MLP neurons of a small language model. Each row is named by its layer, matrix (up: input weights) and neuron, and shows model dimensions 80-271. Each number is 128 + 24 x the weight over its row's rms, rounded and kept within 0 to 255. Numbers have three digits each.
After each neuron's rows, "fires after" lists the tokens most often just before its 100 highest values on Wikipedia text that the model never trained on.

L4.up43:130145118128108113147137126106130136061151147141105120141092123142127131118127154123162103094150163113157140095122115116104091127144120174072110109153057162113105119132163100161119146086130150147174152108082116126073135133123123118128129119105122119163163135119090119171120152122148151094118059088101100143172128122135102132112080172120101091151111162103139133136088095142143133113138119143199150103136115101089140109092119131110123112115124130120134171140128166091135141130110116142109145108101122167116147113126147138122170118074087121114111104139144111120159179081171118096
fires after: "par", "\n", " the", " Bu", " Total"

L4.up447:154139162159130158169108124152117147116151180146133133077079131118140154106125196105105130124110161159096119155107112143143167163095124125122131099139115095130147108140151112174131071131124145143105102093094110136136085109137142115158166150139131100102146179139118064177142109107091170151092108106103125115131185137126103148145116141169149163111174112163104118111150174139130118157148137116132106100152161105170137112139116120077116146140115087124159145142149138157118120112135140164147119143123137118131149130104135163118136125103095136123132114173101086113113136117068111118
fires after: "st", " remain", " The", " sub", "duc", " original"

L5.up1018:163165156127130153142144140152125130125131130128142146112172126121120132128119128187130109079129131082144164124164121125138161167106119130149128102104155142190187117118151133110129094105114084128125171101126136129124105108133136115117116102127138121169150132113120139169106088137110179166121134114152125156172142127123083156129116161145093137141124130093088130101167094134118134159118114097139133113153158114126160173082115153106136131154119135151143125170119072139107162112123155148111148140132139129149164118153141123130140134126141123107145133184106146076131100146148073110
fires after: " ", "il", "ed", "Career", "s", "aff"

L4.up808:127115139137088150138118110129140105140144109117103105127133108102184093128151083100100150125140130134111074139121126124141162109084137139137093156137123160126135128129144181129108111078148070137120130153103107081128110131139141132147132163178125120145115108129149120141167109138154152136109173148098158177162097129172096145111144084113153139164120133160141084113139125151171136125142135102115156105155128134131143148162120156144119162103131152111100139117158105161134091190123115152098141151146096148157161146097103138096111126145168160136126134137103131105119141131088090146
fires after: "qua", ":", "port", "ch", " St"

L4.up1041:111145170144132134173162134121171165138145172143132105120157143142124162095133114120092085141134124123137114140126123087131116146159145087122168076148132101106158118109121140122119103123128094130115143078107162134114144120088122106136124150125109115149099134079155128146132147071161146145120123134134159101131094135117118155149122122121130141178129123154113141135115083108103069180142179140129112166125144113174112136150112075127123110126120135088140140099169144137133124110151148116106154139109160143125127100101138170186126128124155123115149137117100129092148099090097161131
fires after: " So", "hu", "re", " so", "r"

L8.up522:127113171122086186107106171125141138140161127140145123103200073109173105107163139145108163135130147114117101104112102118133158142119111114076125147115152108113152078123161154128144097137085147162082148125205117119127138092132163105120119155140161124148125129133143118111110110172145121126124108171137105173150161135144166118122121144136100129089107134137158110128147149136155122113137100177134110104105121138120153134117140133145126096148143124140143164101145097110097194205147096117120160131115123130137106128100113141162143123116163108102120101119149143140172128142164132136
fires after: " ", "le", " we"

L5.up276:117135093122133140151098110150143125164098117129134163097148121110103141139155125192152092119114168150116150121126119151151138133143145130094102150173149037133140142097135082118155083097154116149120148102101154147140085120124083142107118084167120158118164102152120082142153132076116136117128105127140163118119143142109170115144102110145112124135147127094148129119120160116101129144083101104088121146150128114143120145113121149119173122162128154159132109112168130124125144143182133138120157176083115134095142102142141103163164101140126135135098134110139126141166155141120113118
fires after: "s", "ed", " was", "ing", "%"

L9.up648:101160139160155126106111063118134161094146160080147099140142148143099115111143080131165164092113155108184134082129141107128134095095129103116171122089143160131158120109156113160092073091102177152136130117125124100171126189141058120166162148127130079111144142081127100132115114132135143142119140096132120155169128145128144133129164129147140149150127147119155149101108105074149116104095141171095127114068150109109129168117135129087178135156109171101115141116086132146129134121151153167128113131156133141148113130159143178122142165111114154128115083133130124117106131149130155146
fires after: " ", "ri", " E"

L2.up894:140130118112113170158116122112133168110155139096156109132112123121146093111131099117129119146106150138146153116161107093136172135141118111107109138161129132097132133112179130120142107119127118145120140157083152135160167127150132113154124137126066108116145073091151147095096202107137155113106134158091157136107137144126111152137148112145147128137142128152113141102142148116117177147146144120117112136090116184138159169131140130131155101133161174118167116152095138088123123119156120143121112144163095119126124160160097183175119125092122124134135147131109179136095142142156107087
fires after: " p", "der", "R", "ri", "ch", " multi"

L6.up98:148141168108094147068118084121105105145132139131091113181114138127173163122193122130131129105114136094162134126087112083153153077148121133098141158117141112144098133099156134121076131146129090127120129134103139096146108118129113157145133194115148138143121138120099127185121110141113151112138119118121188086118141161141145097137125089089118116162124111132138167135110091132118155085130114145118119114072125128124100107081127159094126160161126136111117149108138121069124144098130151148145180110062115103153153145152166103079128128083107171133108128116138098163098100159134107131
fires after: " ", "ur", "leg", "gi", " the"

L9.up684:161161138111123141115134149166125121096090144138136134117141116110119122138113094102122111121146116139147096131129153164067113122157107115100136137136111161138144114130133121118127134110147129123111124117139148129130157121090112110128092131163162118176163091123098112163115134130149100122124144120105126065147147115096127086146131161135134154187103131082155135127125073091138130126078095151159139116142077174168139094082127128162112134183119118120153126086149108128146160121131102156114174104096146164133139086175089158129111130089122074083098087163102129107145111118113111083
fires after: "\n", " the", " ", "ec", " United"

L5.up1095:111105110144125135150108127146113123115134088136096159103090134128194155106121128127109139135092116145136119157146167142128125158150084153095161142117110116112097146153129121135112081124117098118115121109091118145123128099154078151140135121149092137131133148152154123134099144084149128148128144133115147131087156131106173101137139076132129144122120140126102118129152156131133121148137163161146138149147184156107083143152114130144128134135117094146130150113119112122120162095122103113124118115146099137101107109158125137120182139123097118139148141076111156137128170142136068138
fires after: "s", " At", "n", " St", " Pat"

L2.up539:141134172111100114126111126157159069099137105097150118110132154134150104124099104089129186089123116157167135103125110119103110107109109134141123107145134119114129112103152119059135101144112152126150155100127122140148148113137073146148097085104185123162167104156095167129108161143109156137114105131097150130147123125129155125108115144135134088110137087151126157177114100143106125101138114151110149139117092159095130132163151134135112099115092098136149102129163145137159162145179132119143112092100151131131120115139123144094166112150168158127117187125148149147125106067135100144
fires after: " D", " F", " re", " Con", " O"

L2.up391:107130107161090117109139157129157088090117127116082118122124152156107104132165116132093161158135132112139088110132144129151136141122154142105160102180140159133153146163107131087157145123110122126140120167115134113147131097125147110148162175131145076139098097075126140113175144124151140167076160120124120153142094116152113121111147134149096123090118086135145145127159157133119128138121083112160119137083150104117088198112144158099174081128137090105167140155098103181146105106118124116137127118166093097146116120121136125092137102091090134142144104091143140106138148114121092124
fires after: "\n", "S", "A", " of", "B", "K"

L8.up115:145137180131138102159141157169109130093118134141080124148104162118138121118099093104151101151158135179129145079099119137162126142125096122136133120107144174135176122112126141147099090105120096115153107148151133154124130088115128157131106128114150174099164174110131126156162128120117172103114098130171166144149183127162131178119099184135091127053140131092103150154130099119142134110138103113110126108096144130111165115122101152128168123144106094116127142129148179106155122147124110191115127117121124117105153152132122124157133162159148072103144129153105108130135111119130110145
fires after: " ", "\n", "ti"

L4.up957:127138118181113117139094122123148097134147117117091096119117141120115099115107165133132159135123142088105112153148117141114141157146132123122116082134101134117142117137153137140141092142087155158129132142144088139128136096131133132136120122171189113117066091094105102110103123123119146157054112081091138135120127130157124131110121126111138173123151110164136160168122098110162088149137120174170104080123168113153104123113133142123093195132124094080133178107111126099104137093151116118127120136104134118132129127087154115102116150107150135168071111138144132081090135148093096110
fires after: " ", "f", " in", "s", "In", "a"

L2.up574:108113123116073182144110125136130088142095153106149109112128094117133133078128085112169122144139130116128110124130179169139155107114126093147123111119111160201157142129147107115160089102102138101161137086108110143082141118146114125142164140156123153141126085118158130127084134189114157133160160098140132101109130133119144121110129132120098148138117122140150129107135097146139108083133146118110154124126143132141126190107112124144121127182120118124109125183074109125097105141097135118158095109061098091121154165113116124128181117089133132133116162114139105121111115128135119157
fires after: "H", "'", " Mc", "w", " \"", "ub"

L4.up519:095130151107132118115175144112105137177110138139157114110177114106110131103112137099129106121144123124176125172166134143120162121119137123112157142139141108135076159116116171131134179112141150114129073090152090145124106148118142157175102127084129108151132161077145102165128129105157124117103096136151139144143153121087090098136104144148141153119125122146121068131111100078098095141145121134102123119146111144145166122093126129086106107126115131160091140134109153147156131132108083144100124141120120110118147096145118096089129100098132144122186116130154137113137103080157134171
fires after: "s", "as", " Har", " Ma", "arch", "le"

L4.up684:136122132149090134161117137139147133105111131097144106102166133120139128106139119111091154084173141107127106148106153114135147139107109127114132138117122094115139116172148147126142108114127107105103175101101107138142092138124138115103130116149138144168177136136139160106120116113122152177127108114124083098161147132101133119102088160141116128085127098119090138118110127141126165143133107080148157130101063079117085119121135142162154189167165118138126139139120132126168120153125110137126170082111103137139117111156147101152128135131111148144130154138127170124122139119160180122
fires after: "s", " ", " ex", " his", " con"

L2.up551:123153154148116116131110118195139132119114117138123138132140132135101112123097138135159108150095085137132134124138126168128125102118135104144112142154115151194118102144157138124152151114135144108128131143096100128148183110082179135107166134137130095132147099082107111151097118090121107100112154151096112109113115132106114125160135096129139097188092099133106131111135171100155108133105080135112128102133144126137135108139139150172151148144152105139130147127127126177163110121128130120060094151127139138121141130148123117149114162152145136109118163108141118133137184104121160154
fires after: "\n", " Re", " M", "===", " D", "=="

L6.up759:134108111147167107133127139076134138093161169127116142117170122174113125110145112150138125148103123125140097114131177115098118148131117101091136158125094085135121129127134143120140119165157132148146121105103074153100113171153154118156138150128116149158149128124125131153147116129095164135122134118117136120119123150129137113083092166138120108140117127100144078167135149147126133126175115058069181141134123140157150150161166103106156135106135141121180140100107170187148190117134156130122149108111121117092132103142140151124164123145137102118130136134130150113165117148121124165
fires after: ".", " For", "g", "S", " met", "ter"

L4.up559:122133076150183132141159113137128124093107134147104128113122104158119191126112111101116134142137110135133143142140157165143155168126133107109098092133119129104098082117136162118135131117100104080159131093148141148106161116123099169108126169087091152156126108127164133133127130106140101103142136139095148137144116121102144136131176137148117090142121138108106056133161121110170106189170097102127137122144117121095130139113141148145122095123159127095144128116108129121102167142135108158134105098117155076133139165116151107164123077121148123116127079146148136134184158119105163118
fires after: "w", "hi", "er", "or", "ly", "ow"

L2.up481:088111144149157104136168111172126132083183120129127137119140138171124132098102157111132140132080131186121161170132117121144130098105180103145141094133122110150148096121155155088129129131137105138096116126120176122107113057121107139129113078087117128142103158109105147132132080101120161148148112175119113117120127117103124159142148146121167113099144090133124162125144138159095137108145083099162133117072110142122164088111125084099115139117123161124102130114098124120146118136127137140108101133142156112130125124154112135127145146136147146145114165146114139172174158101140120120
fires after: " F", " f", " H", " O", " M", " Th"

L5.up552:144105101121107155109091084129115156129119119122096135122152061111136088156144121127166104070158155147110161127105120156116173117131148119096123086133118143101121129131131143123105097112149121116154149167150192130123108144093126136123118115139112134184110135135075126094113114104125141152106137113143140121155115129137140181095109124119151122116082128135091127150122142158111159133144091174155105135123074117134123106121119170202167155103150113140136153094112133094108099171117103125117135154177179111113166156105139129142135118100125144076113136156160131127117146175109113121
fires after: "ch", "c", "C", "D", " con", " at"

L2.up1148:129114083137121092088171111102151123178125141102126118156123130076123181138103110126136094135142103140136167113119126142141107140154122117119132138106118133119091176107114153115100157138085151146154094130138089137174175161165079108170153146125129120122156149110104163134164098082116179134181095131114146092132130116143117095095110096145154105138130169113082111137131156166145193128073115102113136113094139100126137110121140170157122149167136144133167109139137132153120133100112151088115128129114121135116133153109143159132109129093150148111042136128138156110186128126128124127
fires after: " B", " Ch", " M", " H", " \""

L4.up587:106129147112091099116117115135154118092122138162155124087153151107158129123083186150105111113160141149170104117118134104171139132127122112153122160127130165118121114131140157109115142134111110111116139108132120161074142133123127094155142118132137144114150127105112096181152159117151147138096122116115132140141098183170139128116095113131121149136118095108146104132120098128142087193123150149083099157135121132158158124146074125137133124141077131163100091126109152095127133123097145118113138098111112140091077126128105146176109107116104123128159163101117143145116127113166151140
fires after: " as", " So", " so", " Be", "s", " Al"

L4.up1143:142156158093174080106109189097133104164127138134138116126131163132143149114110140163132092131146115175123107136143146161160163142100130099095141166130128119103137081123114151129143133109105077139110111149111140122101091169126121113136116110107134111159125137160100133146140100092118094144154140118111089143085102148170137102125121122163126127177125127149122101121117112134129083140144102151126139108143154108073091121134100125154121144116097108112163117129116165110120154132124166079123102156136115126133121097148117073088127115123121127171122103143156124131107124142131155119
fires after: " Da", "d", "v", " K", "z", "n"

L6.up1009:155180137112128124145178133169109111149093126160120099138101160124148141137092134129116130116110137090150108142175152166123128142115164156107128144132164165100113140144115144146131146131103187066125141128114117146120149134085146081151126101159154135162143132122095101122125109128192132155143098125116085095116119101152107138124184155130117139171121159164138112150133121093138152130139115152122103178156124115114111102133154111142103178136145133157099130112141127138158166105177103137100110155128155112108153105147155154122129111150143110085127109091085170136122099145150172094
fires after: " ", "c", "In", "gen"

L6.up1027:124119100126098110148117111118106112127101106125101142086132134142109103105103161074141078108100126133133135175113110103199157108116172151161132117124153117077089112095154130152152140096140112123156110106140117165126098158122102084120146131090134158193144105129103112137136111116104114175150106149137145130186115112135150128103099153167128109134158136126153131142138153147111132156110160106119140119133143126111147116118124161070111152147132121115124170144188085113174135164101125164182152132155095101129118137134089113128122160125140114150149103117169113131093118077168104142
fires after: " Ma", "s", "y", "us", "la", "ist"

L4.up730:126123083114125098101155138146114094127135159108127080141097154158124169127156130109152146133124131104147114172136162137107148110125140116138155106128097073154164140120106115052104145114138102079148120176128093125147119137081146184139121117128113127167127153151095137106102120106131149128148099138103153113139129127143172112167076125141161089136122136104097096137119162147183132111116105146140099083149092124111124140149121153101100134111153169110090147155082142150110112154119128066155126144157143156149162121087124127153133157158109133146141094120154149130141141120187129166
fires after: "or", "U", "ur", "r", " U", " Ar"

L8.up335:147140136124169073157107149095115156103127099119115115148155148137122145132151139140102138142133163128149129054135144143127143143094125066085118123100138117121137136100141121121125142110147103117114142131125137091122144132118149144101117111127159160120150149116130072113198104098137136147098121158135125102134121179181128136125142134156127113155167161124172134122137141143161156142123101136129104124160122131098129112103170128173169134128117122144127099115134098144168154096096093127119138127130124118104119095120127101136098170201129100170131150128119120128146111119129112161
fires after: " ", " S", " A", " D", " C", " B"

L2.up805:124082169105158176127104121084129106106111124094104147140159052141111116115153168120120136173104129158126127124120120141143134107106120138145110138098143113172136173118110163110110087141107143173135110149148117107166123128138109183157077115137115142150133171111106108107139125142130152122102086141114112114169119121165143113121095136131113119107179103153152147128165083112136116082116130092113147122118066131151159119098121170148148138137152132134102143076137128142135121147081136166133143090138120113114117135134087092113110117144119112088121125153105127131124109084101148120
fires after: "\n"

L4.up722:115146124174129116076145104132135124120125168127173147122114140139097146109133126126095164165063107159137125113152078147121123167141103120136127144099143132107051142105146087155094116093095128112145183153124124183100088135082130102121124118131123125130158122137076133147104123139149082154154182153111138123135113174095138142106146109155137164094181138110110105143128096133170116159107119179095134129132107093149131149091115143148108127099129127102065151109142154153136083134101118089165133113121157154125118159123099125137133139109144138100107113119153118097125118139105171154
fires after: " as", "gu", "s", "and", " time"

L2.up799:104134099107126131111110106102097103140161163127128112109150120146131103137151100106159084166163103154140114140150171096077158119136123119142182116080147103105088166137153129081075134137147175131140145158149132101100096129104138125140124128102107137128131101110136150128147123123150107171093129105123132135154104168166103137100116081129123101096113109104165131113119172097124124048113107164154080119142119101087128131167163137126118072140137143189122148142131117078130104158119106154132098144156130127130137148104093089147151132066116083112132144093119094118163138111186135147
fires after: " (", "c", "H", "C", "D"

L5.up836:161117128122095138150111139140120113116103136130122092155083192137143155128133133119134142109172147070133141125149109130099148150108124143100102080154162131160131129141138139127138133112114141098146127129127122158133114152132130131136081119138134108139164112139075175164136136092102138122102165114145088134139113113117125096116132168152147103121085127109107186123124154136126112121107104074131137140115129122119123112115105122121160112108116114146119120135118097149115123101147131136112124160118147131165130135117123127137140104082120106138134118109132103153099109142115115113
fires after: "our", " (", " I", " ", " Super", "z"

L4.up938:067117177106159145157149128137086138105122119136099098107117113129140092122129188064171144093153155107144091093134129115119154137117181144105149088128121150127108097128145127138126111089125119118121156099145132139134133136164099121147138156147102154121122110153145085152142130108115101154119133069119148095096175149104112091135143121171160123122102125109139105104110116148166137113144105129140130112138098124140143152110073105138184133168138115151092134168119091139090127112142072156142161119176116119155144140162162158108111084157103157165116098181122123089112098149149092129
fires after: " S", "s", " ", "oc", "duc"

L9.up297:131165122112137104125167144170102143159110128148151094139128145132106133135126104111136082130114163217140124117138092144114130163114118147137128120154153148159162116114100148127110161081129111152156167102103115082114127130133172130133115131173128156138130094156145121157135074126137165135096141138136124125115120163125123111118102128132133147141187143100162124128150133089103126115138101167135125125138134154094150105110081130116115130096126156150153112119114182107119099112108099183125142117145147111137125192133101146119068120126148148155097121111122091140080165134119107095
fires after: ".", "\"", "\n"

L4.up257:153087083178129115104130143142121110104125133107139127172105131155104144160149129118144151156150084114175128117124120121153172132095129085125139124121138124143120141147146126112121114121113123133125184123125158109131161129100131120117107148167085097160145117157060164163070152109130129133125100145149111138123107176110128123147125163138136147118123171152100109122152144082119103126133154158158144128096130107104132114112149161112156109076146127126119143110156117149096137164145168107135130143133142152160157106138125122110136138133087140167154115101132200120111152140133145138
fires after: "s", " Ar", "or", "ar"

L9.up1099:152148112162132143126076122105115110100144158139133122117146113134100119124076114105099132138156125168156109125100160104158146099098102118168108150124120155142139091093169100175141099141157151114106126127120167132135136125142142127095089116129108098106134138076095079109152072130172128099110084106152105123150138174128145136162095140100138152121147137094154105122087157134114107121141093188113118096101120131098147133121096129116167118142143148123135167046104132153119136155133119111100130107133158120122090140104147125090141170123158182142126127120167140117100096123146150149
fires after: " ", " f", " h", " a", "n"

L4.up1069:121138137132113108168143111131121134093119130152098125104136143145180121082147148105097140107106165114124150118097155094172153121125118114133084116109118148089117127145137139178146123152118114127080111147137127114100148138114135154150086117152182152115116103169148100124161135164137137134158156157108107139109109141142148119122158139095133133122086145136146140169149128139110124126141101095114083116123122113122113151117162171129123138156167143141140083076135123110139144148121098123104126148164165099127111124100123118176124130121078158152092151150160142108142090149160114113
fires after: " ", "n", " P", "le", "M", "In"

L5.up223:149110136109151134125133115134101135169081121144147092114145122121122098150122088163160137131132108126130094102115127129124143080093114155099103131137140109149099125163123097110105114106100135127114127161170111117160109149116112120178136134108125117156140124118072088112133113102139111140117101136130136164126167100118115130081138142168113124076169133115113134126113130099119112123125123129146108084123112112102114136084128123178140185154149128127120124117123123159144092139133058148085165131165135118120149097159155085096127145094142169148101115146090159125171120121159138123
fires after: "s", " war", " ex", "us", " "

L4.up258:105130165186125173136133145120159163160123099127150086091109134104134074118168158153138113111121116109156144119153097126105173135115111104159117141136114110115125130114094133124155115108138155162145115121136143113132147117140124125137125069124182144127113153132101162179142149113060159147097096126147151127122139146159120155098137137150120120106090087131148135116134104115154160103128115177116124118080139107130130111147115105139109103133107156129126110147112139113114100131097089145124135117119098138136130142144137117108166091101096165103214112150101107155137121132130115151
fires after: " E", "E", "e", " Ba", "re", " po"

L6.up322:114114111115165111120117087125156191122062179154150106132125142108109097140103140137112104157182138152171147171149114120097107135135164143167126102168074152141146125112121095136102122142106113126182116147165104113139136133135107123124161121081145118127105138113086130093131101119132146104157129129109086151142137077112069119121158137132160149166100087161150110131147134157194124127110106139133145123119118127104137133104109147109139120118124155095109121104148183140126155151142152145127112100114112115057127109130115126141120087144138127140137103153122123123125135130121164149
fires after: " p", "arch", "ub", " P", " K", " "

L12.up7:113118119156145152119146101126152103122136147100106160133069161112131116110171068138160098097105139121131113118167175177112135140168101123072148129114130116143125139131137135148140091106154199090174132123139131120105111129129149124142149146132150102122128123112131125115114120120129097108109116100112129133146089157147161130217086136160133135134158141125151138133160125160128144101146091128113149116085183117177122184152123145093092106118113133127115085136096125121110096103144103124127173117121144150157126159098142138112144145133109110168113120129144111159135140143149139124
fires after: " ", "a", "."

L4.up761:149122144137105130120154104164102131110116150138112148116140120117165115118083108140117093120134099163122146136125153125155145174098151104039123114136150127120098122179093154150143151109165110152117139125129154161117140080109106122102145181126104134138139145183141109142157110135138089125156079086099102122136131141125133149124148154169116148122108094146148114103099140075133082087138101138072148075132140146144145126101156176143147119123155119131111140133145096122138130134123117128121148127124138120129144107155114102133113097128120152116133146146117143135162150106142130153
fires after: " de", "de", " lo", " dis", "li"

L2.up33:153142108210138111105116136154137159172120123131121133126114132140151109138178130103122130116121126116110085131133122150117125139162104180119171116094098092121144113146137133135099134087095130106155148112155139143131160126095140144116121129137116104160129136149119074155114081108112140163132130120154102128174157103122130118136142127112122125165119129114123115123105114141151088137127149136117117127046173111100108135113142169116092134131137143125137149128147148102110118105111129163163131075110145142099194148107049146121158114148129160162092109112146117141105189133122127115
fires after: " ", "\n", " the", " C", " R", "leg"

L2.up224:147132112129102112128123157158136192118112221176106140094141151107139068106144117114113136148115131123155143148113105141150125154154166102107112124119122125122145131137153100163092080151157163110156130164136120143134094102129098096103114143097156163111139117122147096144130107135123124130107148128100085124133181111117134147142137112091169103105140141145112114136124116126152117108117113135149170081113122122140143166135139113121151111100099106105084154079154116147154108150139148111153136166123176177143153121119134137121121113182154141121158135133138132099089128117194139141
fires after: "ur", " K", "ro", " P", "p", "D"

L4.up378:127110139122101141135105135160207099150142124127147105082111115142151142144111114167151106129157102146120149129147066112081144161112100125146097104113155130127118137143140096170133160142161180122105128100124141144135149121173083113143142153137133114111133140108099156107114135091106161181160133160120145130175175147129146123114149118099117096153110144177083119190173106124119107126183088120129165133141134130124155118107145129132157159149111111202096120130128143084129130080114097112181144106158122130133136138112120111105117137117109120145109103127123096109124157114156118156
fires after: " ", " G", " work", "et", " he", " so"

L2.up705:145151167101144136113127154131132137151126121133119103143108130082154137094107082120137110134095132110142136146155142130093147124112146066104132143133130133149159097137135104120104112141164116120096135144079143109152116109189109149091105144089107133112145122121107143137135140126083131125143100152153133132105129146107127093105106080133112131130144109115135127146150164079161116109181170126137102129161106133144160116119067123113156127147162215090171125078151148143136098103085081126137138115160119099114170088113125141159102159118153094138135189100120147130133162110127121130
fires after: "ch", "re", "ri", " pre", " Ra", "me"

L4.up1091:136098107123113151111131141121153092127164087137101129091109105147098135088144133129148138106177101147132114084169159143131141153148123138134115149105130140114141112118105154139118112113086131117092121163139135151108101124128152105111114129121151120139102156095130100139102142131152148156114143181129148207157144146136204115106132113117145152097136143149108155164108151105095141140110146178132105142133117132153136098177213130126140106116142143112139135107107137130125168127095101079119131193129110135143153146151143143127078115144195118085096099102109100131096122168152142109
fires after: "re", "and", " pro", "e", "ri", " we"

L2.up345:095128104083153148168133082127091141124126157112064134122133166169173154128110101146141154108125130111157121113130146110122126106079163167134118109144124167113102144110145119126135122123124114088159114109122117125115149120153090164123144100133119114140099155101177093086123104121124132152155092123114040140142121145124158074121086076100120111150139138163140094114157118139150122122133147106118129164152104098101163086126113142150103133148146108155117164143114096150133122160132111160131131134097158131156125158136126112130140135149123101097111101147141127121118117125140100092
fires after: "\n", " the", " =", " The", "B", "The"

L8.up385:180130102071126127142146114136183123142173121132134148134135075136127146113176176146112108125137144147149089161133132108143161127156128120139149157131124161126159102117142135108155093093124147137131130122163146092109120111116091107080147150125184100150149095149158172143135085084132149112138107109135128120116134127142183112122163101115118106091134130098142106150120144084102118154098180134145143112086090099088121137121108167101129138120140114171106167144184097125146105123084089135154121120140130109095118122155096158129107126134100100130127107122122121145100164152128099082
fires after: " st", "n", " tr", " St", " Ra", " N"

L2.up374:128121133147121142093139078148121155067122148128141138125119152149108140114165169129125135169104166112147121075116133155145132116154135121112111149149124164144155147139160114126144160113086192078108143110134124127109165147092107126134152147130153148115133135144159110135128109109135157152138099115129129111143075173125157120123111102132109119127132143148169119121164114150162101165189135179137145145127161109125142085088113152107102159087133114135185138158120112109138102122130123110107140162111096110139114115128132117111150123113109115124112118139144112150030110128124121111
fires after: "\n", " ="

L5.up7:112122098065152132106109161146113064094138128139148147129158098148125140148162120110138144126144124159140140122110125104087113164141151125100215114114114112105130120120123137128131145147113125126120131125186135141136153128116153112137162063150112134115133158132192127107160138149130176132152127155095081183111093094124148141110101141134099132117068174140127121129170131176152069117127122120102124087125148124113130165105093150133118079107141143119152141152133170163093151125137080082142165158150127162101160098149148126127144147114164152110089131127122149136135140140163143156
fires after: " For", " we", "f", "ur", " it", " We"

L6.up939:144140121132119136110119091135156146147174116126134150137130100102124133099161148126140076102170136116150140148134160095168105145118147101138159134153152103186157146107155116161084145136122099130104138143116126110158133101110134127133141115156147118106141099123116107103157090143090151139150116125145114106147064153092112161145148116135141139143129066125171083128133141132131127128087115121139175115121136146115149135093116112131147177125118116159103155159107140124170173128152138110095097144116105155150101070135166117084096118136129154161103131137136124121167132151142132137
fires after: " ", " |", "s", " end", "ed"

L2.up516:115146165128108165130150154083131132130105143121085096116173110124096148097098122162140116162132108088129121132115146171146152108114144109117128123165155122130102121133186129123105105103141194096124139124116124134161174116114122134150135131076134089143155120097084146129166145107152153121085140147115146101114150150132186126147154114108110097146104121114097150093160123135168144138181153126127117110155116114158154116147155154125123127140114139149182148126130125171149115094127149139137111147139139120114075098126128137119143156088126107132107098138097141176127110143129149146
fires after: "S", " (", "C", " \"", "===", "\n"

L5.up956:099149145174111128134158160127134135149119163134105129127150126094113139123119148154180147063130129126154113146120108136126170153092123124109144156103114155136109167153139174122138122110127184131097125116060154105119144138133187105117115110120143131137071141126116135114134090110124120117107131115112126124125087176142144117125124122112173157093107102129136089114108112124091145126193126119094133125095146118096097129159124122140127169172139110112116142126129110132119153139163132121137111125113140094103103121110123157111154115138088133116100146134109162114133111144115122114
fires after: " ", " in", "im", " comp", "ef", " P"

L8.up368:148122128128138087160163136140128151162132149127104178119101176120185149128165119126130109168120118167117112167143111114131133136141094163110159144106117120116127129125131094087182120136106145113097119121115106114144103125146105136104128120134112139117129089128135135144111066098119149119157127177104124166157097123111189121128149144152113154154073116146089109116100113154132155141084162106118115140100101107104063116105147162141143137119209136158143174152122127133145121142147107128126141141112097114136100099110155138113117120129115135097126155107126111131131136156170077128
fires after: " St", " st", " re", "s", " N"

L4.up904:136124158106111124133134159114119129135118120087143117089095146152134130121120150128132125106164122098132130126154109193146147146146126138100133111175124137085095132126112133072138114105121142160126130173104116142124115097147103114171125153121110117115117144162107113086135127089083153105165132150144186173117097114114116116135149137147158126133114143121127104126148110128150167154138119167122146156150114111130083112083102135084096102137165150119122164128112143111123112150098129087145144153109154120131153123126126130146102153139176123164151099155126139139123189143076116138
fires after: " A", " a", " For", "er", "or", " Bar"